config.yaml
n_layer: 12
d_model: 384
n_head: 12
n_kv_head: 12
head_dim: 32
d_mlp: 1536
vocab_size: 3125
activation: "squared_relu"
norm: "layernorm"
norm_place: "pre"
norm_eps: 1e-06
positions: "rope"
rope_base: 17800.0
rope_fraction: 0.5
qk_norm: false
attn_scale: 0.177
bias: "none"
tie_embeddings: false
parallel_block: false
init: "uniform"
init_std_qkv: 0.0329
init_std_o: 0.0329
init_std_up: 0.0329
init_std_down: 0.0
optimizer: "muon"
lr: 0.0136
lr_mult_qkv: 0.5
lr_mult_up: 1.32
lr_mult_down: 2.0
beta1: 0.9
lr_head: 0.00936
grad_clip: 1.0
warmup_steps: 200
schedule: "wsd"
decay_fraction: 0.838
decay_shape: "square"
final_lr_fraction: 0.1
batch_tokens: 262144
seq_len: 1024
doc_mask: true
train_tokens: 1196000000
steps: 4563
dataset: "wikipedia_en"
MLP neurons of a small language model. Each row is named by its layer, matrix (up: input weights; down: output weights) and neuron, and shows model dimensions 16-111. Each number is 200 + 20 x the weight over its row's rms, rounded and kept within 0 to 999.
After each neuron's rows, "fires on" lists the tokens most often at its 100 highest values on Wikipedia text that the model never trained on; "fires in" lists the words (lower case) most often at its 100 highest values on Wikipedia text that the model never trained on.

L6.up873,214,237,219,219,209,169,194,224,201,222,193,197,181,176,169,192,217,177,196,162,222,193,223,210,152,177,214,204,210,181,183,205,202,226,224,209,187,153,185,202,182,174,238,200,216,226,187,194,186,166,177,190,192,204,183,169,192,185,254,235,203,204,219,170,196,184,201,214,182,171,161,192,230,226,217,204,194,209,155,180,207,176,185,222,194,195,223,188,194,178,193,182,203,191,195,218
L6.down873,232,192,210,211,221,206,161,182,217,199,205,221,174,218,182,206,185,174,201,197,210,187,223,230,211,199,239,218,244,224,210,225,195,196,234,200,203,188,180,204,143,154,204,171,211,208,182,202,187,198,158,202,190,203,198,230,201,223,194,192,208,210,197,201,185,221,207,201,186,232,160,194,207,216,199,147,193,228,196,156,186,184,198,173,209,192,208,184,217,180,194,205,192,188,201,211
fires on: " the", "arter", " The", "ual"
fires in: "the", "quarter"

L3.up965,187,181,185,195,209,222,202,201,190,202,200,203,202,252,190,214,216,221,245,216,197,210,219,214,193,188,185,210,200,214,178,181,215,195,222,237,156,160,171,180,224,207,183,211,229,187,187,193,211,198,210,212,210,187,232,177,240,165,215,186,221,226,183,192,207,189,179,194,214,228,219,244,153,212,182,214,184,179,209,200,186,159,216,167,214,170,200,188,220,223,209,197,225,210,223,200
L3.down965,215,201,214,168,233,209,207,193,203,175,186,181,239,223,195,182,223,180,186,223,211,188,206,154,212,219,206,177,227,190,193,219,189,174,183,195,196,196,214,205,212,201,192,198,176,142,228,212,219,209,193,224,206,178,187,172,175,189,191,222,239,219,192,195,191,192,211,195,195,162,183,194,209,201,223,173,186,166,195,220,203,200,185,201,219,179,179,210,190,190,188,233,221,196,233,216
fires on: " the", " acc", " stat", " ac"
fires in: "the"

L3.up270,186,209,214,177,198,162,205,213,185,213,199,220,231,180,180,183,194,202,188,237,207,167,194,196,216,191,200,179,221,191,215,227,194,191,200,180,204,181,228,206,188,214,214,221,216,192,213,187,188,144,222,216,202,211,216,184,198,226,206,203,189,174,204,183,203,206,186,208,207,194,238,207,210,228,238,178,212,210,174,211,192,208,215,254,218,188,170,171,225,220,185,159,208,222,207,186
L3.down270,167,199,206,237,218,198,229,221,196,180,223,241,174,182,177,145,206,180,212,227,222,200,196,198,227,230,204,199,174,207,198,149,201,204,210,219,213,214,189,188,189,164,226,201,223,193,193,213,179,240,180,198,218,183,221,226,197,175,220,204,220,201,200,188,190,199,224,176,212,210,182,217,173,200,220,206,249,183,249,201,170,179,228,183,170,189,205,208,210,211,224,167,218,181,207,185
fires on: " a", " one", " an", " member"
fires in: "a", "one", "an", "member", "consequence"

L6.up1251,185,199,207,195,167,178,242,214,157,198,184,196,184,195,200,160,198,200,203,225,209,189,206,195,204,204,206,193,240,220,198,225,172,206,195,203,190,163,168,199,194,226,192,201,221,183,185,208,186,202,207,234,215,228,195,151,153,206,207,196,217,184,243,184,212,216,219,221,175,186,106,182,173,198,188,211,208,214,193,222,208,198,224,222,210,169,204,186,158,177,216,214,205,198,240,204
L6.down1251,197,181,191,193,200,204,174,200,214,166,194,162,170,217,206,207,218,200,205,209,215,174,205,171,220,173,175,208,178,200,203,163,219,216,219,207,181,211,202,198,169,205,212,209,202,164,218,196,212,186,177,188,196,223,210,204,179,215,196,214,206,191,194,206,222,203,165,172,190,172,193,199,204,198,201,213,191,193,222,208,182,201,203,197,199,224,184,203,223,219,213,207,202,212,174,193
fires on: " the", "'s"
fires in: "the", "s"

L3.up205,206,208,167,192,186,208,216,175,195,191,189,205,216,206,203,211,181,226,212,168,195,205,186,192,200,212,222,170,197,237,182,197,208,215,182,203,168,193,214,191,178,169,207,189,202,243,225,177,220,198,240,208,205,188,213,222,231,189,219,232,209,209,219,202,214,203,178,204,193,196,172,237,177,236,189,195,197,196,235,185,205,164,178,216,181,157,181,207,195,205,212,235,222,218,197,186
L3.down205,158,228,171,182,216,187,186,194,216,211,230,183,214,194,203,188,225,210,209,205,199,198,165,206,208,222,214,195,221,206,237,205,152,202,193,179,204,193,204,214,234,167,175,186,222,196,197,173,208,220,184,219,184,191,225,197,215,173,178,210,172,200,218,214,222,216,179,184,234,199,219,168,234,205,199,190,209,224,167,220,191,191,159,235,173,234,219,201,222,173,209,188,211,208,207,183
fires on: " of", " be", " as", " a", "ate"
fires in: "of", "be", "a", "as", "development", "create"

L3.up1446,226,219,199,183,223,223,181,244,213,192,213,148,216,207,219,188,208,196,204,185,203,174,206,184,191,237,206,242,252,206,190,224,174,185,195,225,196,174,197,216,149,200,217,220,195,223,234,211,206,202,198,193,187,178,179,146,179,183,228,211,193,188,177,222,203,218,182,212,196,203,165,210,249,231,202,174,198,201,188,226,216,196,166,227,223,208,184,269,233,200,204,198,211,197,188,173
L3.down1446,225,147,181,218,181,198,202,196,226,223,223,239,187,196,214,181,224,208,168,213,186,222,182,226,219,223,192,180,196,196,181,179,212,184,214,160,214,206,200,219,185,222,243,184,182,184,180,201,170,198,183,230,229,215,173,201,181,197,175,181,218,210,200,201,210,204,206,180,207,197,175,195,158,181,185,217,176,179,190,197,190,183,188,192,188,211,221,201,230,190,187,222,179,173,192,168
fires on: " the", " he", " his", " both", "'s", " her"
fires in: "the", "he", "his", "both", "s", "her"

L2.up281,222,215,220,204,215,174,170,244,189,198,191,187,225,193,225,198,190,197,238,199,188,141,196,198,247,156,200,208,220,199,202,196,200,178,182,234,185,212,225,200,187,226,201,247,220,200,223,195,216,218,224,189,204,223,206,210,173,175,191,215,215,176,165,201,248,172,184,208,198,221,192,202,181,171,194,202,201,212,194,169,191,161,216,178,221,207,179,211,221,229,212,193,233,193,184,199
L2.down281,205,225,212,190,210,232,225,216,198,165,185,182,197,219,167,235,199,179,228,224,228,176,213,177,178,192,208,202,209,181,162,187,208,213,223,194,186,219,199,198,178,217,206,176,214,192,154,205,217,219,176,228,204,209,201,194,194,177,195,197,203,202,182,203,190,207,222,212,193,198,191,205,183,201,228,172,219,226,204,201,171,216,250,228,152,199,208,197,234,176,212,148,185,183,183,175
fires on: " the", " a", " an", "ason", "ation"
fires in: "the", "a", "an", "season"

L3.up1195,170,210,173,203,174,172,194,236,175,171,169,224,201,180,220,219,206,198,212,186,199,213,175,169,208,186,169,203,234,192,183,161,195,210,182,207,218,168,171,185,187,195,221,211,238,213,209,236,188,228,201,188,214,212,205,188,193,202,197,222,192,186,209,204,239,222,201,216,151,173,172,182,206,171,214,217,199,180,212,216,172,205,169,196,209,189,165,180,196,200,189,200,206,163,185,160
L3.down1195,195,227,213,181,172,206,211,213,200,186,219,189,180,199,222,193,209,177,248,202,206,229,199,203,187,207,209,163,199,219,199,194,195,170,219,188,229,176,211,224,178,197,196,174,234,175,217,190,184,183,214,220,185,224,185,209,162,205,215,145,191,177,216,185,197,207,216,225,208,179,214,232,185,191,222,194,187,191,230,212,171,172,184,201,219,215,197,222,229,211,216,190,215,184,196,194
fires on: " as", " the", " football", "is", " a"
fires in: "as", "the", "illinois", "footballer", "football"

L2.up120,198,190,188,178,219,225,175,168,238,207,215,201,220,193,198,176,211,233,194,236,187,211,217,184,193,196,201,226,178,199,180,205,192,195,218,225,217,210,203,191,209,203,185,194,178,167,202,211,198,211,209,214,203,237,174,237,219,216,187,186,170,217,196,176,181,207,164,211,222,206,182,146,204,209,187,187,238,162,178,176,160,219,206,187,219,194,182,207,198,197,215,194,204,176,179,211
L2.down120,237,238,205,185,212,199,155,210,234,223,217,201,217,166,193,215,203,178,225,230,223,208,189,167,222,211,173,247,191,188,223,186,191,175,209,208,179,179,172,213,181,209,218,180,191,159,215,139,199,213,204,166,216,167,194,182,199,193,188,209,193,179,189,168,157,190,199,214,197,211,197,194,225,198,199,256,209,179,185,201,186,186,183,199,192,172,188,172,189,221,191,203,188,187,214,210
fires on: "ood", "x", "all", "r", "il", "ld"
fires in: "goodyear", "small", "good", "oxford", "old", "oil"

L3.up1161,187,190,189,203,183,191,208,182,221,207,214,182,175,189,195,214,215,193,221,211,196,212,182,179,209,205,191,212,197,260,198,208,213,175,192,193,182,217,208,215,209,197,266,220,211,202,214,184,225,192,195,195,187,210,193,177,226,230,226,206,178,189,216,165,259,180,182,194,185,216,167,198,174,231,204,213,179,178,208,235,210,216,193,205,205,203,213,203,223,203,213,188,224,162,203,186
L3.down1161,183,215,199,170,188,194,214,179,197,212,213,193,197,207,175,239,159,196,194,173,191,184,177,146,229,207,191,187,204,194,172,194,210,195,192,242,213,191,192,180,230,217,196,226,197,177,163,192,195,239,202,213,212,205,175,216,182,239,199,149,188,200,213,189,227,215,203,188,203,214,184,184,226,202,194,180,183,227,168,198,162,216,211,205,175,197,207,214,210,190,200,190,212,175,175,186
fires on: " the", " as", " to", " a", " him", " title"
fires in: "the", "as", "to", "a", "him", "permission"

L6.up1465,192,195,178,236,169,175,213,224,171,217,198,190,198,142,191,182,209,219,217,214,229,188,193,240,194,176,190,187,183,200,182,194,233,158,207,207,182,185,147,205,189,180,235,184,218,174,196,215,181,183,229,171,157,183,182,167,220,202,179,197,216,223,225,204,179,170,209,228,191,192,149,177,185,225,201,203,195,190,204,206,224,216,215,243,221,193,208,188,222,190,210,190,211,209,179,243
L6.down1465,216,203,221,195,202,220,188,190,217,190,215,201,194,184,243,184,211,217,175,208,197,213,203,188,173,207,202,212,233,209,212,167,215,195,200,198,217,196,196,210,219,233,191,165,169,195,209,211,197,217,184,190,175,221,206,197,177,193,208,210,198,211,200,194,243,210,205,187,199,217,230,223,184,186,241,200,205,205,196,193,154,237,230,203,197,207,223,223,187,203,177,174,197,218,239,203
fires on: " the", " The", "The", "'s", " a"
fires in: "the", "a", "s"

L6.up299,217,168,212,202,208,202,196,197,217,213,192,217,182,235,188,171,215,210,199,214,207,208,203,189,183,152,189,194,195,190,191,193,196,200,228,189,173,155,218,203,184,232,191,209,209,214,193,187,221,193,196,207,200,236,215,188,194,185,181,222,226,199,190,233,155,175,193,191,180,222,157,218,238,217,186,206,173,204,199,192,148,236,236,174,219,209,234,203,201,209,188,222,194,238,191,204
L6.down299,217,176,188,147,234,200,209,206,206,206,176,181,214,228,194,192,227,213,194,187,176,198,199,204,167,183,225,201,214,204,190,202,200,221,190,193,199,185,218,235,194,199,143,211,201,241,149,221,204,236,194,187,229,202,201,172,162,207,179,192,197,163,239,173,162,207,201,185,190,153,168,180,196,207,227,221,226,223,188,222,193,203,176,231,212,210,158,217,206,164,219,194,207,194,209,215
fires on: " the", " for", " a"
fires in: "the", "for", "a"

L2.up782,222,238,244,191,202,160,208,208,182,225,220,190,256,181,181,188,176,202,236,197,191,211,212,199,207,233,208,205,216,205,213,193,197,198,184,232,153,202,148,216,193,206,181,177,203,207,188,204,229,203,184,242,210,187,194,202,233,207,191,198,217,193,183,178,231,172,180,190,183,198,169,202,168,205,210,194,186,170,196,230,203,177,201,170,188,180,207,182,207,199,204,201,195,203,213,212
L2.down782,208,231,217,173,202,169,212,204,214,166,224,212,200,203,195,187,181,180,212,224,200,204,187,174,166,200,195,193,211,199,227,165,205,175,194,198,216,192,201,213,201,202,200,224,237,179,201,200,181,189,192,183,224,226,179,221,168,233,197,202,176,187,176,158,212,203,192,193,200,175,189,183,200,223,206,220,198,233,203,203,223,221,172,223,197,216,200,190,208,188,229,233,192,201,201,177
fires on: " the", " in", " of", "ing", "ed", " on"
fires in: "the", "in", "of", "on"

L6.up199,204,176,238,218,217,227,187,208,206,214,200,176,197,197,252,229,191,188,193,230,183,242,221,267,215,200,232,174,209,167,214,212,194,205,176,182,237,196,188,208,206,194,189,207,194,195,199,230,154,236,189,211,230,176,197,206,211,200,217,225,206,164,216,202,202,198,213,218,190,222,205,191,197,219,170,157,200,197,163,189,219,218,184,208,204,200,208,201,249,189,187,209,223,221,197,219
L6.down199,182,161,203,217,201,213,218,200,218,211,182,202,187,230,218,212,205,185,207,217,217,199,204,198,192,229,196,182,199,205,252,236,187,214,213,170,203,211,188,202,190,203,172,193,169,195,209,199,218,231,203,197,217,175,184,202,228,173,197,220,167,184,267,220,192,214,201,220,219,210,189,207,198,171,195,158,200,202,189,213,226,203,212,202,170,213,208,192,198,208,202,207,177,195,199,183
fires on: " form", " South", " Form", " made", "ed"
fires in: "south", "form", "formats", "made", "formation"

L7.up962,183,209,184,230,192,174,206,166,199,206,226,158,213,213,200,197,167,202,212,196,223,195,158,208,218,212,182,210,190,179,219,192,186,196,224,172,200,203,198,217,218,154,170,203,204,193,201,175,212,183,186,219,178,172,208,238,194,208,244,187,197,172,217,220,205,171,217,198,197,229,226,175,222,234,199,199,179,189,227,162,195,200,206,211,179,179,224,199,211,171,178,222,222,222,208,182
L7.down962,178,220,164,228,199,191,212,202,214,175,199,188,207,229,202,179,239,237,172,210,224,212,190,168,188,219,169,182,191,184,207,178,225,211,200,205,254,209,222,209,213,188,212,202,200,181,210,181,205,195,181,192,204,189,229,204,214,192,196,169,190,197,236,209,195,214,174,203,203,189,186,183,183,226,204,208,181,183,192,162,200,155,229,206,223,205,209,194,203,208,177,194,221,195,190,197
fires on: " of", " over", " was", " under", " with"
fires in: "of", "was", "over", "with"

L2.up1089,186,204,240,201,230,219,209,218,192,178,177,191,183,197,206,197,230,208,209,215,194,156,159,215,254,198,199,189,176,202,208,208,191,201,197,228,190,180,200,223,187,182,223,201,223,211,200,220,183,238,197,172,181,198,196,145,224,187,197,207,204,180,237,208,196,200,150,184,179,198,198,223,218,214,238,231,204,227,155,200,186,170,190,189,222,202,205,171,219,198,176,199,197,191,231,212
L2.down1089,164,220,217,202,210,215,197,196,216,223,207,170,197,193,193,175,220,191,206,190,215,207,175,201,188,186,180,222,164,176,222,205,189,203,197,207,210,234,205,179,193,175,149,208,165,217,174,220,202,176,214,210,196,225,219,201,221,196,176,204,185,233,211,220,183,209,175,209,204,197,170,193,195,214,225,206,169,241,200,184,167,206,185,173,229,186,155,198,214,183,264,219,190,215,215,211
fires on: " that", "ing", " of", "ed", " about"
fires in: "that", "of", "about", "described", "to", "called"

L2.up1460,152,230,203,218,199,190,198,192,181,209,213,160,160,212,210,193,208,179,197,214,195,195,176,234,233,215,203,219,194,198,208,208,169,205,187,209,194,171,203,210,190,170,168,236,197,191,207,208,207,202,178,220,174,174,180,189,162,182,230,216,202,210,220,193,189,169,200,195,214,209,265,225,182,222,217,189,223,202,220,190,183,192,229,174,143,180,218,197,231,219,200,175,194,199,211,200
L2.down1460,188,182,185,245,198,186,217,195,215,198,213,224,183,170,208,198,182,172,186,208,200,197,207,206,215,204,216,194,194,191,189,199,223,187,183,186,168,204,173,226,202,209,181,192,168,172,173,216,158,189,188,195,237,217,195,238,191,161,148,229,167,241,196,148,184,182,207,199,212,197,236,208,170,241,208,203,189,192,183,229,200,179,214,205,194,227,187,223,184,189,233,197,148,191,196,207
fires on: " that", " where", "ing", " while", " because", "ed"
fires in: "that", "where", "while", "because"

L2.up1404,221,158,232,203,234,224,202,244,192,188,175,157,188,205,177,184,176,197,215,186,206,220,212,194,188,195,218,233,200,192,198,207,175,184,232,204,226,173,208,215,192,229,191,181,192,214,172,199,211,228,193,169,213,180,210,207,207,173,176,201,199,200,167,207,227,205,202,180,188,191,178,176,207,189,180,203,225,189,198,208,189,173,178,241,206,198,178,197,220,161,203,197,203,203,206,170
L2.down1404,197,242,177,195,229,230,201,185,231,204,209,211,208,235,175,193,225,220,222,214,216,201,158,245,238,173,212,174,213,191,193,237,212,194,173,195,195,245,203,194,182,206,208,190,220,183,203,204,203,189,209,239,241,167,215,222,202,187,176,175,226,217,200,232,174,230,182,206,182,203,203,203,195,228,182,210,199,199,201,204,243,190,214,188,213,191,200,222,220,205,199,203,227,199,201,179
fires on: " the", " of", " a", " its", " through", " them"
fires in: "the", "of", "a", "them", "through"

L3.up571,191,182,232,206,188,186,181,208,196,210,197,160,190,200,226,168,204,210,245,241,204,205,199,200,208,207,196,232,191,191,192,175,212,205,236,218,181,182,167,200,206,210,190,198,215,240,215,181,211,213,193,195,191,198,208,194,219,194,181,232,242,207,186,177,247,167,226,210,200,180,183,183,239,191,211,177,178,210,195,221,188,194,193,197,204,173,194,154,204,170,164,185,187,175,198,218
L3.down571,205,189,184,214,170,185,212,181,215,218,191,233,203,187,215,198,182,198,200,183,187,211,221,191,192,189,217,209,201,180,221,205,215,224,214,195,190,201,227,171,199,170,199,190,187,193,200,183,163,224,217,202,194,178,232,197,193,214,215,229,194,210,175,217,211,196,197,212,188,209,170,164,203,191,221,168,194,199,212,197,277,215,191,240,218,200,212,229,206,207,194,204,185,243,181,197
fires on: " the", " his", " in", " at", " on", " by"
fires in: "the", "his", "in", "at", "on", "by"

L7.up86,185,176,217,217,222,193,214,241,196,207,192,199,205,228,224,220,253,233,224,214,218,202,190,230,191,200,174,234,202,206,211,188,185,229,204,225,204,194,178,191,225,203,190,200,191,202,168,192,216,221,234,180,186,202,180,174,213,203,202,212,196,200,191,198,198,209,207,186,197,186,157,206,185,208,219,201,213,198,204,171,206,170,202,197,209,223,240,211,216,162,193,199,165,186,182,201
L7.down86,183,216,189,202,176,195,213,166,188,221,215,196,192,207,198,192,174,237,209,214,211,205,225,186,247,183,188,215,172,192,192,196,210,184,220,207,216,206,180,230,175,188,202,205,182,165,199,164,211,233,155,162,191,208,197,235,195,213,209,206,219,235,204,191,194,193,186,226,229,219,89,196,192,202,223,182,211,217,154,228,183,216,187,204,186,199,183,210,219,194,195,197,218,211,195,202
fires on: " the", " le", " same"
fires in: "the", "least", "same"

L3.up94,229,195,149,190,220,184,199,205,183,205,233,168,217,194,216,218,236,192,217,218,207,196,197,190,210,173,233,217,220,194,167,245,201,169,217,244,196,197,196,164,222,188,178,243,188,196,212,205,215,194,205,227,151,211,242,217,207,174,236,196,219,227,193,195,176,213,182,151,166,215,169,186,165,186,225,197,213,175,189,212,207,207,206,204,199,202,209,177,218,192,199,186,200,223,185,213
L3.down94,208,185,224,214,194,182,201,168,203,210,197,154,192,170,219,166,212,209,195,178,209,185,229,158,213,210,162,213,190,203,192,198,154,204,183,228,179,196,246,227,181,213,167,196,170,178,192,208,204,177,212,200,181,227,169,210,202,214,198,231,218,176,198,200,231,204,198,202,210,148,167,219,194,206,198,206,218,231,180,211,193,196,197,221,197,227,183,187,162,199,206,252,161,188,176,183
fires on: " from", " the", "rom", "ur", " between", " of"
fires in: "from", "the", "between", "of", "automorphic"

L2.up129,239,190,185,182,198,194,193,204,191,224,173,200,211,180,200,206,216,209,213,200,221,187,202,188,199,195,231,197,192,190,217,203,156,180,233,189,167,215,210,170,197,207,216,188,208,197,203,217,188,203,209,189,182,208,174,211,257,208,200,216,199,215,208,180,189,221,217,249,213,164,165,207,199,219,187,170,185,189,192,229,193,219,209,215,185,180,209,196,190,195,179,190,192,220,190,188
L2.down129,245,180,191,194,165,230,197,179,183,222,227,198,209,183,215,191,205,210,197,208,196,192,211,192,239,161,191,220,189,190,194,210,201,193,212,209,205,178,214,175,189,186,200,206,175,185,223,197,182,187,214,179,225,164,148,209,236,244,234,214,192,173,196,234,217,189,189,206,197,180,200,177,199,190,223,170,213,208,215,223,199,212,189,190,197,196,177,176,194,214,194,171,192,184,169,193
fires on: " to", " through", " under", " of", " by"
fires in: "to", "through", "under", "of", "by"

L2.up332,182,188,245,194,193,182,236,200,207,186,187,226,208,174,189,210,191,199,225,214,197,221,181,183,207,194,216,246,212,219,202,221,215,139,232,214,202,188,204,191,189,215,133,163,192,166,201,222,163,189,214,181,198,165,190,170,200,196,206,225,184,159,201,196,216,213,226,205,229,191,164,196,203,258,194,207,227,188,193,204,236,230,187,233,213,208,151,208,164,170,225,192,196,241,233,213
L2.down332,223,213,207,207,192,202,181,213,172,198,190,182,209,214,188,184,207,181,235,191,201,202,214,191,219,223,207,183,202,169,214,227,171,227,187,197,170,185,163,173,174,210,196,198,195,219,202,201,233,211,211,184,233,206,208,185,197,233,190,206,195,203,209,211,192,190,194,207,189,197,205,184,196,233,180,206,215,181,192,180,248,196,182,209,201,177,161,170,225,206,250,158,229,181,207,193
fires on: "'s", " the", " a", " his", " began"
fires in: "s", "the", "his", "a", "began"

L6.up1029,214,229,224,235,220,190,176,190,198,168,186,159,211,166,212,158,227,203,227,222,197,211,216,212,211,226,200,214,216,214,202,216,200,229,190,257,212,177,202,238,169,212,178,220,204,170,211,225,200,221,173,215,190,201,173,193,198,204,201,194,182,185,216,204,253,136,192,172,175,209,163,195,192,206,227,166,203,180,189,191,159,167,188,187,168,215,221,224,187,198,187,207,214,207,175,239
L6.down1029,196,216,195,186,219,205,187,191,213,181,233,206,218,176,209,196,204,195,198,199,222,160,202,175,186,227,197,168,210,188,206,199,135,184,192,225,228,243,220,163,206,173,197,195,216,194,187,187,195,175,191,217,177,210,184,177,225,186,220,202,202,217,181,204,169,227,243,216,257,207,144,205,215,187,196,221,200,182,190,206,160,217,209,182,233,191,217,188,209,232,207,196,233,207,198,193
fires on: " the", " two", " one", " these", "ian", " a"
fires in: "the", "two", "one", "these", "a"

L2.up1143,196,195,179,222,200,251,228,208,233,198,193,225,170,211,198,209,210,222,209,204,184,178,198,189,189,200,198,197,172,178,211,201,198,197,175,201,201,222,210,192,173,184,228,214,209,221,195,203,188,192,199,184,154,258,186,199,203,186,188,146,228,191,198,213,202,182,178,224,206,237,190,209,217,205,220,207,176,220,210,196,195,226,213,177,238,184,177,217,189,191,185,205,163,206,206,235
L2.down1143,217,203,221,200,188,200,203,204,206,181,224,202,236,213,199,203,231,229,163,176,190,228,175,211,166,192,216,239,190,207,198,187,201,215,241,198,200,217,195,220,216,201,175,182,193,207,206,208,185,221,189,183,201,211,192,183,215,223,218,169,196,204,193,195,175,231,206,212,163,149,179,199,221,202,217,215,220,181,187,203,198,225,206,197,235,200,217,172,184,175,196,199,172,247,188,173
fires on: " for", " at"
fires in: "for", "at"

L3.up1188,161,168,191,184,219,211,226,180,223,213,176,184,185,214,185,203,212,212,238,228,212,209,197,184,170,202,225,253,204,219,183,212,157,206,248,197,176,174,182,192,181,224,209,188,177,154,176,195,171,212,200,187,205,217,197,238,213,191,181,207,224,197,191,170,226,209,203,169,223,193,162,192,194,181,196,193,163,208,225,198,196,176,205,177,209,221,180,169,157,208,206,195,170,207,217,214
L3.down1188,218,190,174,174,194,192,195,223,206,235,172,170,212,192,232,204,212,213,222,226,180,205,240,156,203,205,166,175,188,191,183,209,240,183,189,205,210,198,191,231,186,227,219,199,209,212,211,187,216,154,190,232,236,172,178,227,211,194,194,232,203,199,207,193,179,243,221,214,192,212,186,198,223,166,191,167,224,189,210,177,230,179,191,197,190,231,201,182,241,204,196,220,218,178,184,212
fires on: " his", " from", " the", "is", " her"
fires in: "his", "from", "the", "her", "their", "to"

L3.up1044,218,205,193,196,218,235,195,218,165,205,195,178,188,219,179,194,234,199,227,241,246,206,200,211,201,182,204,202,244,179,200,213,182,170,225,184,216,163,222,172,230,188,201,201,214,197,216,199,191,211,236,189,209,225,216,208,207,204,220,198,210,191,230,209,235,207,201,232,164,192,168,175,187,222,217,223,186,221,233,188,198,184,210,198,193,165,182,201,228,223,155,169,201,191,182,198
L3.down1044,182,193,208,176,214,226,210,183,218,206,216,230,210,182,220,193,199,199,188,195,198,196,220,160,221,172,195,220,182,171,182,190,216,153,218,170,181,223,217,210,185,194,167,193,190,203,179,198,210,165,217,169,203,185,197,204,247,236,188,204,196,185,164,193,228,202,204,204,185,211,197,195,206,205,209,181,206,200,183,203,195,222,196,161,196,177,169,211,224,180,183,167,191,214,188,185
fires on: " over", " under", " through", " up", " by", "rough"
fires in: "over", "through", "under", "by", "overall", "download"

L3.up833,156,205,221,221,199,239,159,195,198,193,207,200,208,194,194,252,217,211,207,192,212,184,196,196,198,202,223,209,175,250,197,229,195,223,201,173,211,196,240,241,198,196,198,173,202,224,194,184,181,205,216,189,201,187,177,195,214,207,214,185,204,207,210,195,175,176,202,182,197,217,168,180,174,248,246,182,214,203,220,230,225,166,214,228,218,197,225,194,183,205,215,191,221,195,206,225
L3.down833,189,217,192,208,180,169,200,196,191,186,222,177,230,220,208,197,175,187,195,201,208,208,189,221,195,206,200,188,175,179,211,199,196,191,198,173,202,209,173,208,197,198,177,211,184,212,171,247,188,174,214,146,197,189,226,201,223,187,185,182,200,184,231,194,207,209,196,206,215,194,175,202,222,193,171,214,187,227,233,233,221,206,174,175,201,240,245,236,215,215,211,217,216,219,185,189
fires on: " have", " a", " only", " that", " be"
fires in: "have", "a", "only", "that", "be", "used"

L6.up95,235,207,215,200,211,184,208,214,169,218,228,204,218,198,236,196,180,224,225,200,195,196,177,193,197,214,214,200,181,200,219,172,220,194,187,209,128,181,185,213,195,190,195,173,198,169,188,195,198,208,225,214,223,205,205,188,218,188,199,191,199,172,178,203,227,174,217,206,222,216,162,193,191,210,214,164,185,191,189,220,219,183,170,150,219,178,214,210,238,188,205,241,220,190,207,180
L6.down95,232,195,180,183,183,200,196,198,188,225,213,242,222,169,213,219,190,180,211,169,183,211,248,193,212,202,176,180,188,174,201,237,201,191,214,186,219,172,175,176,213,186,206,200,207,205,185,206,217,191,212,233,191,223,207,218,192,179,204,196,240,200,158,196,181,208,194,177,208,184,147,211,226,181,197,203,195,196,181,174,189,221,184,228,219,185,197,188,179,170,181,212,180,223,221,215
fires on: " the", " The", " this", "The"
fires in: "the", "this"